config.yaml
intermediate_size: 2368
hidden_act: "swiglu"
rope_fraction: 1.0
attn_scale: 0.157
lr_mult_o: 1.5
lr_mult_down: 3.0
final_lr_fraction: 0.0
doc_mask: true
dataset: "wikipedia_en"
MLP neurons of a small language model. Each row is named by its layer, matrix (gate and up: input weights) and neuron, and shows model dimensions 448-703. Each number is 500 + 25 x the weight over its row's rms, rounded and kept within 0 to 999. Numbers have three digits each. A neuron's up and down rows have the sign that makes its largest values positive.
After each neuron's rows, "fires on" lists the tokens most often at its 100 highest values on Wikipedia text that the model never trained on. A number after a token or word is its count.

L4.gate1156:472530482518506490482474561504478521517446487552517517508526478505525484457478559460525446507496493495530494566507475516554519514485500518529525468489532525480546485480501499471523503521524536538505518489522521503517513525473512488484537513493518553536496505526488511524538517481542479531529488463494523496507511491527501498446485476515493505491455501494451534516485499519504529486488531472491511493462501479543499547526535502477505515526512515517514538523527500492465521495500492484486428509478488458523459461498554485497516470494516483536513539520534485485490510469470526516490502512471528513499495460483459561502464534491521510483550495533489468567527442527490497513486485548523469475497528538550527506524506566487511458513558498525505500506536532501503491544446482
L4.up1156:487471509491563533545503457521527516481481492501524522514475477487501471498500547508504487504527523507533481556533503520512461474408462488441480514497498487510523481519510504474521496474489498507506470528523503491523496552513481527462509478485522507494475507521470475537485491465542538488473542516571504541495483503501562494495521451502483483501471517536474495518550494559483494522503525479471502476521505463486461474529534502506501491533479483552495509535515517454534464556491503467497515498509486471533507488496531488538471510500487483509497508520510493517529517497497489469506499473490469483499514479508507545510518455474471517477548530443478503496498527471525471509487509484506510486542550504510488519505485499484506478493515485487508483539429522530500437485506548
fires on: " \"" 53, ":" 8, "\n" 6, "..." 4

L4.gate1236:523503487523528493498517534525497520485505518535501482543500531540491518534494514501512531504512502481541504468506537501484498513500500524512508503539542504479531466524517477500541536483494522521526528500545520512510483438494450516482539499489516535482509517525521506486465472470481462503525497471535498479539512520489498498506470520490486547485477504496499573498478491495465489525492488506491487541456486456533521479527496524503492502527537481542519538491558461491515510505492503446522527518532500506529475516519529494535531524504537539527510511518496501525471508484450472450477503466476478509505517484492483474502517499542503467517526486501484453496565462561520506501503544496514487466492492486499508515501504488497552559507475481518505485501479502464503520421520510
L4.up1236:490489522496497476521522507546526548472541497467520471478503480471494478511491507480481484541490515490505479499522550514454470505477487539529482519489494504461524528473472518490502524515513539476486503513528475513517473480515481498488477501458523511468550515518501477513487505488489551505529538508513538512503498516472472505515511532434474479504476479511510498503479570474427520476514495491497487458479499492525515493531496537457487526514496487483520463500531500521493485459482494444533517465519542476471484571504555496477510454469511506525447504533516496455528529476491462497518485484496503504499483484465544531504472523534462475463484472494478459499517519514500500499466552493487511502508513534494542495488524537453478509493517452458472500465501502493493506482508495
fires on: " and" 58, "," 26, " or" 10

L4.gate745:501478510517537493543532490476524468506512454509511462433484503496500482480534466489512478528526567488512482518541507519507485526525525496514526487478509514501534473515544487534539492536485529506460520484503508524531511511487512511509503550467518502486491513508487487510548512490540488472501522503505546462534536493494497477527494539530493499501545497517466499521478507523525532474505563487479522499501454511534538510467459538515552506514479537537512522503536442522486509512507495509518489488511490508508567540533522448517506528488431494501466507486518503522486504489520492505493484533488520522495465493510531525478494492512478517490488496513469482492493516552524527519548533485522489462481501500525491500498520461479512488549481505510520509511497548518489521470493495
L4.up745:471463543474497401529452495497518460477479483461534453469461451528505503469528475483518502541503487508489515501524463457478509517521520548474517524511510528522452494476497465466492459516494503549485548472499494544506520552526505502500489540484514501512490520525448494504514492523528472486456493499501497482459545492480537494512545577465468504502482458472494485520461542523511453506518488464537555503493481499503492457481466467464512503517508455498496532490543472472478497478522528505529527441501483529458524475484480510496486532507526521452512502490502439549498491556502517517509461500503514444479524533522461530496504529494513488490493489554496470502506476475507543534474470524504470490491517475513517488476466515509508486510473494479534534504514550541541495494501450
fires on: "s" 49, " his" 11, " His" 7, " her" 7, "'" 6

L4.gate97:491460510544493461505446531474494525467499496496492528501530456521504526499483487542492532464489483517536487485529525514507494505500491534490492493520540503461494484487475535497527514516501511536485472499521522469498500513511522508511509502477502519512491492482494491517501459544500476531497491505508510504537531543462516503485467527553478520458545504504473505486494514495534464464448554495443502473493473513472494473486523507501538521453515527514466524445516455505483501498493458543481486512512496507498525526494559487526531534478537532461510493585481493530505534520512491499486483482512514482472457524455504527521489460501520504460548477480532463507500514521518512525535507533495536490514518490457495527466517473502485499499414544503510493477515473520499452468505475
L4.up97:506480511500473509495497526501485539510474483490476519524449488477522478444464497475517469537475506489470516494542515491481469516542517471491546529459518457496528491510482508540511517501480516511504542499464467498473510479517477509479492506504507492524510490497476517516486539516486467500504513499500471516533548503481482563559472449487477535487512541465543482514480469502494499515493544531510523511508479508507529515533501531492518482542491462522504490511520519519528496475487537476486469462520514520485476505442478529491528472490488484480495500460512493529507478503494515513495517492493534473432531468471498497495466493541489463470475516542525502515553492511525489514573515502506480501465463553543535518480484500523444496529498478523547486500505476505503484481520527
fires on: "s" 18, " the" 13, " its" 11, " their" 9, "'" 5

L4.gate465:513530502513483559513546481486471520483499521521532475515499454472495490511528453490527520483507483477425529527473505527517483497489507512495539500506497475515498488508483514502501479474505509476517457523522444491544485499469523505474524518545545525497452489449507512488520504520490520517475504527507487551485492561479528535500511484538501508511511512481494456497480489492468546519484488527487501524556515530497528507520489513505488494491454537524522456501530486533461521493502502493477528457477538471500491519463503515476481518502481506470521485506511510461472510480497526499503482483465524532487443524494504544514544512509552464460480534507443523470501530482510536462444458485462472540509515511557475513511479497513527534466462525516490498510466535524500507502475525
L4.up465:495473521450442458494457501453510483482471460525461520511456520477462466520489471490478505473548505491503528494483456492487481495522478518477533540477475514487493552491526540528523513521488468561502508504451494499514490463548497529471497501463490521495552495502493493503531525447557513490513519462503508484546488495488519491505469512476471472542522531491499504459531512483543508516506523516528535507476491493546474488493485515514502512529519486510512525505538517502470484497524488480501471534475511546467503548498507526473486521538463483527539501502522525517521448511488484533510472503489490496469493492522506487477508476466499518464476502507517484491505471493525422525535567489570522531496488502480525532479499485526474500493493479464515522529502479487512532536470477
fires on: " Th" 46, " th" 13, "Th" 5

L4.gate1935:470510505518488485485500505498536555527542506545544511504476520488549465547470530467522530509486473495508473439523488512507542501527487537544541518504476523502472533483469588505472489490494456535527514459503499503507549553517491506517504499513505562548508496515495471507494507476512524501490552525458492546491505484519515506531492534483487467473504491480524483483496533508539524515524474585473531506520486528475543495529482558469500491503521519481469458483516496524499521465510482473481495499553472509493465493530465503514521504505509486511497510479499503501492479471499487495509494482507487522515498532591493500503460534521530497495464498469503484472524501510473503472485493498526508516509529509509505465480515483483459491506537495476516499481465507467527507542464494
L4.up1935:528523526501474523458460511481482520525532519477545459498442502536453483531492519469489492525511443511499480495520532473504514474473496492477508501525475486498462478527488533482512499513478493464479515493491529519557485452520500476523520485492493538495517475487519517459510492450521516515501521507518505504512507494517557499479498460528495499527490480486508480537506559486545525516457453479536482521459517495493456479501551490526483511476522495514494541512484499524478496521495500506507447518512535496502467516458508449486482513482476466481468533488539490519447503536487502471494534511437506502485495526526483483494518473493527532536486502516492507504513490532463492505500519466455522510508527500524504489463539501489535528467541501500493523458488466530515489447497514
fires on: " from" 53, "-" 6

L4.gate807:526489456497472498516541537479495496461523493456549483443485507478461479520534478536520500455496513500496529534506565524526506505527503484512483545509536496493468509523519480536555503525496501539543531506429486500505510484535521502502524492488489537531498522545482517556481480468473495473505483518510495479473499522466532520465492526500509506449516501472491473439516486509499505502508537539508494492474509506467537484533492490539475529490516486499525451489543458500446488465502504526454462511484577512447466496507476520495474470489456516461526441500468521570490484519528501483464524486505455514494487496492486508500514489508503496525460493519505510541462474465464537516494507459473461509511516473551502518530476509504483537515509521475508544490576528518498486482497481
L4.up807:454449506477492511510504515543490501499489515502500515484495530495491500505440527542474503546510486553515435552479481504511483508548500500487521511493494537495517466494459488509486484531467507502499486531558560475474478482539530502444534483517492455516543533509517532520469453485528513471530504485516527494485522512515505499501471490492524489509476519523511476512450485492518514505504462548495476511527456524524501493502523533493498536513507475530493542515520493525482528479509548461495508503487536450501518489507493549458476498518489505488493488511497492516500479513536507472471488477535514530489477508430473538460491503443497557515484475503437501460540512475519477465515510480481513464468522532532479536495514539490509481499471570504522491468531501490511532493500490
fires on: " Th" 40, "ph" 11, " th" 10, " Ph" 7, "ch" 7, " ph" 7

L4.gate1402:483491498526508544486471493482503558529488517490472543520527485493507499487523528555505517492534499544555523532525489510523449492496477509495467498497512470430512468488506512485509529493484449511523517521510533471545473513481496487461475476525501468506489510519491481469527519484483480522521519462512474509528558469563479464498489480497460502497517482487508549493480498480492499480491538529489503498489481509516491494513483505487500515489513530524502445480526491493509467501493512496471476533495506513536508504470523464438477431548462465487513520489506499506527551499479511517505499459544435510525525485496462503525476502472535515545488496483497512505507512506474507522473498516486499502484451478537480488490489472541505477512465464488495494491475501501495504516502505
L4.up1402:506525548544515557506517485517480511520516524536533524442513452504510503499501519559514501478533520506482492535523514512486515470488506445489513522513513532516489482505522474488504494526412472454545526529505508498524512499468485459520512516494512539493507493521502436480501504540501468531517516482465476487557585499515523517552533489510486472485509466489495505516502486484519498513460535477478528505468501500479481456444498516495503489492483475541482515493510545470496490516483509486558503518505503473516489535495541483510515505491494423494522523468515494424475515496475507475527527483484498446558477553459512489513508492471497495535481519529509505464486510556482469508460541500518472506515493473487512481432538494494534522450513477526543498492498500495495525537501474
fires on: "," 59, " such" 6

L4.gate1825:488518487542528497515503497482515513488509505477492502488494493504486523491510514513518512484523568550497527500453461479534487507467511520480490462496503510475479509511531541454491539504537467472502519532499485546497502484472502481492482489575469512496509497524541471509499490455509472466511503507498532488511549535500515497476555494507496537490481481509518509505486509528477492482467460479498507516520467514507519454523532531532506512548494475500506509489539458521540502487479504458484495491513527500536471523470466474518504502508496480501506507483504483551480522484475497495500512508521530475567464478517493514492472481505517475506498517490497470540548556507521519468491511468503450497489473524505478511515480499505514509469486448496553501496487494503472482547505521
L4.up1825:508481500554548501553497496490493481517481475493542492514521529481524515546498499478544483465526551526479472481507495510502460482499497484511545491532506536436496499481519505530522520505493471487485540542492492491509513489460535523494516491520543537505474456520478518527549454500510546504530482453476509511477536503490528489528492518491468512486518488523468505524546527486490489483516494446499533502493505511514465489503474477500495515513542426550482475561527463454512506506462492509505474522460507507509467499534485521515493432500482511520536528517507479476509471514509497453500507440535498485482494521469491477457480492471487470478495483477481497490559512552546544501454521517519542508487474520503462528490532465514495497492531484474535474510520527522481503488548530
fires on: "," 41, " and" 37

L4.gate2259:499474525488513470448519486507486497538496476507551478504525483545456551457513482491523544522523552516465503526499468515493503478521508537481479472473462481527492457538479483549483475498505485489491487492523519502489495501511494474486493494506502515496485470484481444494484498528498523486491516467455503457521492524521504556482518518525478443465507484480476504471475523480527530498510485519487476508504510477514515527530493536495495488552507514484513518471493505491518436478499478505492557471519553499522520507513486502524482530510495473533594524472509445507500520504521469538499488525523495522518548478513504542468484505511506537467532484498495513487519525466478519517493491461496522497504484501520509528492478495492507544492501569519489509548444525482542475513586471
L4.up2259:488487477485521529509495517478491464522469489511519472546507499495494508502511496471506483489521533510508455456477494461484561476449515488446469485465531516534535498519512500466478509480488460579529509484494517508475519493515529471558547503483490519480494512492519519529489469522466455515441509494453501527538525518548528523520404515506508489485491499463555488490461490491493508510515464507518493530512495467482511489539491493543446504475535471503499513470484465522484525482472463506513484478505505502523486516495509492468520471531495492488500485465508479439478469585528493490441467496476496499500470481517519547460471500472543471524507458462511514436504456488522490496518537500490484493498473471521502465479500463530509531468521487497451539477461479493493438505499493
fires on: "'" 41, "-" 15, "ph" 8

L4.gate638:498526535537461525485521504514480536498491506489542450518499505465481537504480496488488485525523544445493529501480494485485470520536501518464497525480512484447511496497538511501505440478470472510457512508550503457502499492522495505484499475475491480447486539496502497459507505507479445496432480499534498483548493492485527502493532459532443525507499474490514543519533518524529484510524505480485494524519444541477479499512495463511502506512536487528525536497490523487491483518479478478514520492496462500496501501495512469487532502509505470500498516504503508484493540522509508497446509465497461550462503440548512487457519488481539475558518501540499534517477546490468563487491488469487513509496493490531483501536514499514495493452470469484506519469442484489495509484459492
L4.up638:522502526520587530488430501529475475491489443523547518460507489481518535492538522525504519509462503515504486452499478557492502470502488502512487504435499519507498515492529527445497510511509502481526491505489470477528490471538490493464504496498504484498557458491497510524500477533508478505455485488496511516499523495528528496479472508504506544507455497516470545541554540479509528481574528509506531529488488491453439472509461471515527488423487482535514460532508475485489491511476472543491533511486511480537481531498484518494509477490501492536527532512521482474463454501514549539485503514539487476493540495536449451474509458500486470495485514520466477513464502477499516511505485531468504487437500476494463515488489512522509545512522486532500484544486492506514448513468507
fires on: " and" 45, "s" 16, "," 12, " its" 9

L4.gate2365:434518459509525466520522423504539479513441504503461517451509514529534497509473548532506527510486512470474533504488547530503528484474525477495486488468558497460475517453489479487487516475528514493543495521487526507444506505466526490495515504484519440482475491508475470494517512469467486519551516493475473508465472517500514473498438482541530461528500493441500511528503476449514491446529454474517512510510440531479527452499524496490490516497476491503524467579510554489539477509541548487520488503484516512469461503486506510538523486490526502516485505546507503515509472501481523515515519514499528538498480492514495519474524495489487497540495541507488483506537499472495482513499524516507492501496527520516482454472463442487467499495475514480524497444478461508503543487510549
L4.up2365:504532471474507505516538519507523475485519474500506500468468512510523528515516474485491482493486565513469496540466479479437449548500479504556503505447522463481497499522520529518486506545498477494532470520480515546462501502500501495504506471520543529507554525523502460497490531548472519495524457499502507471543545490480498509493506507532505513501535506551480538543503457468461459465546468513488509482548442500499524496504528516500493520506513449483434512531483483539488444507484467467530501491521453522494484512531485508498460501500472474548522524484526498469485543484491502529508504461552486443511467448477526486491525481483511474475493487514512514521455558490540457482500539501498529497495489463477506530508516509516463498498459492476463484496496516521496497497519507
fires on: " and" 51, "," 10, " or" 7, " of" 5, " &" 5, "ious" 5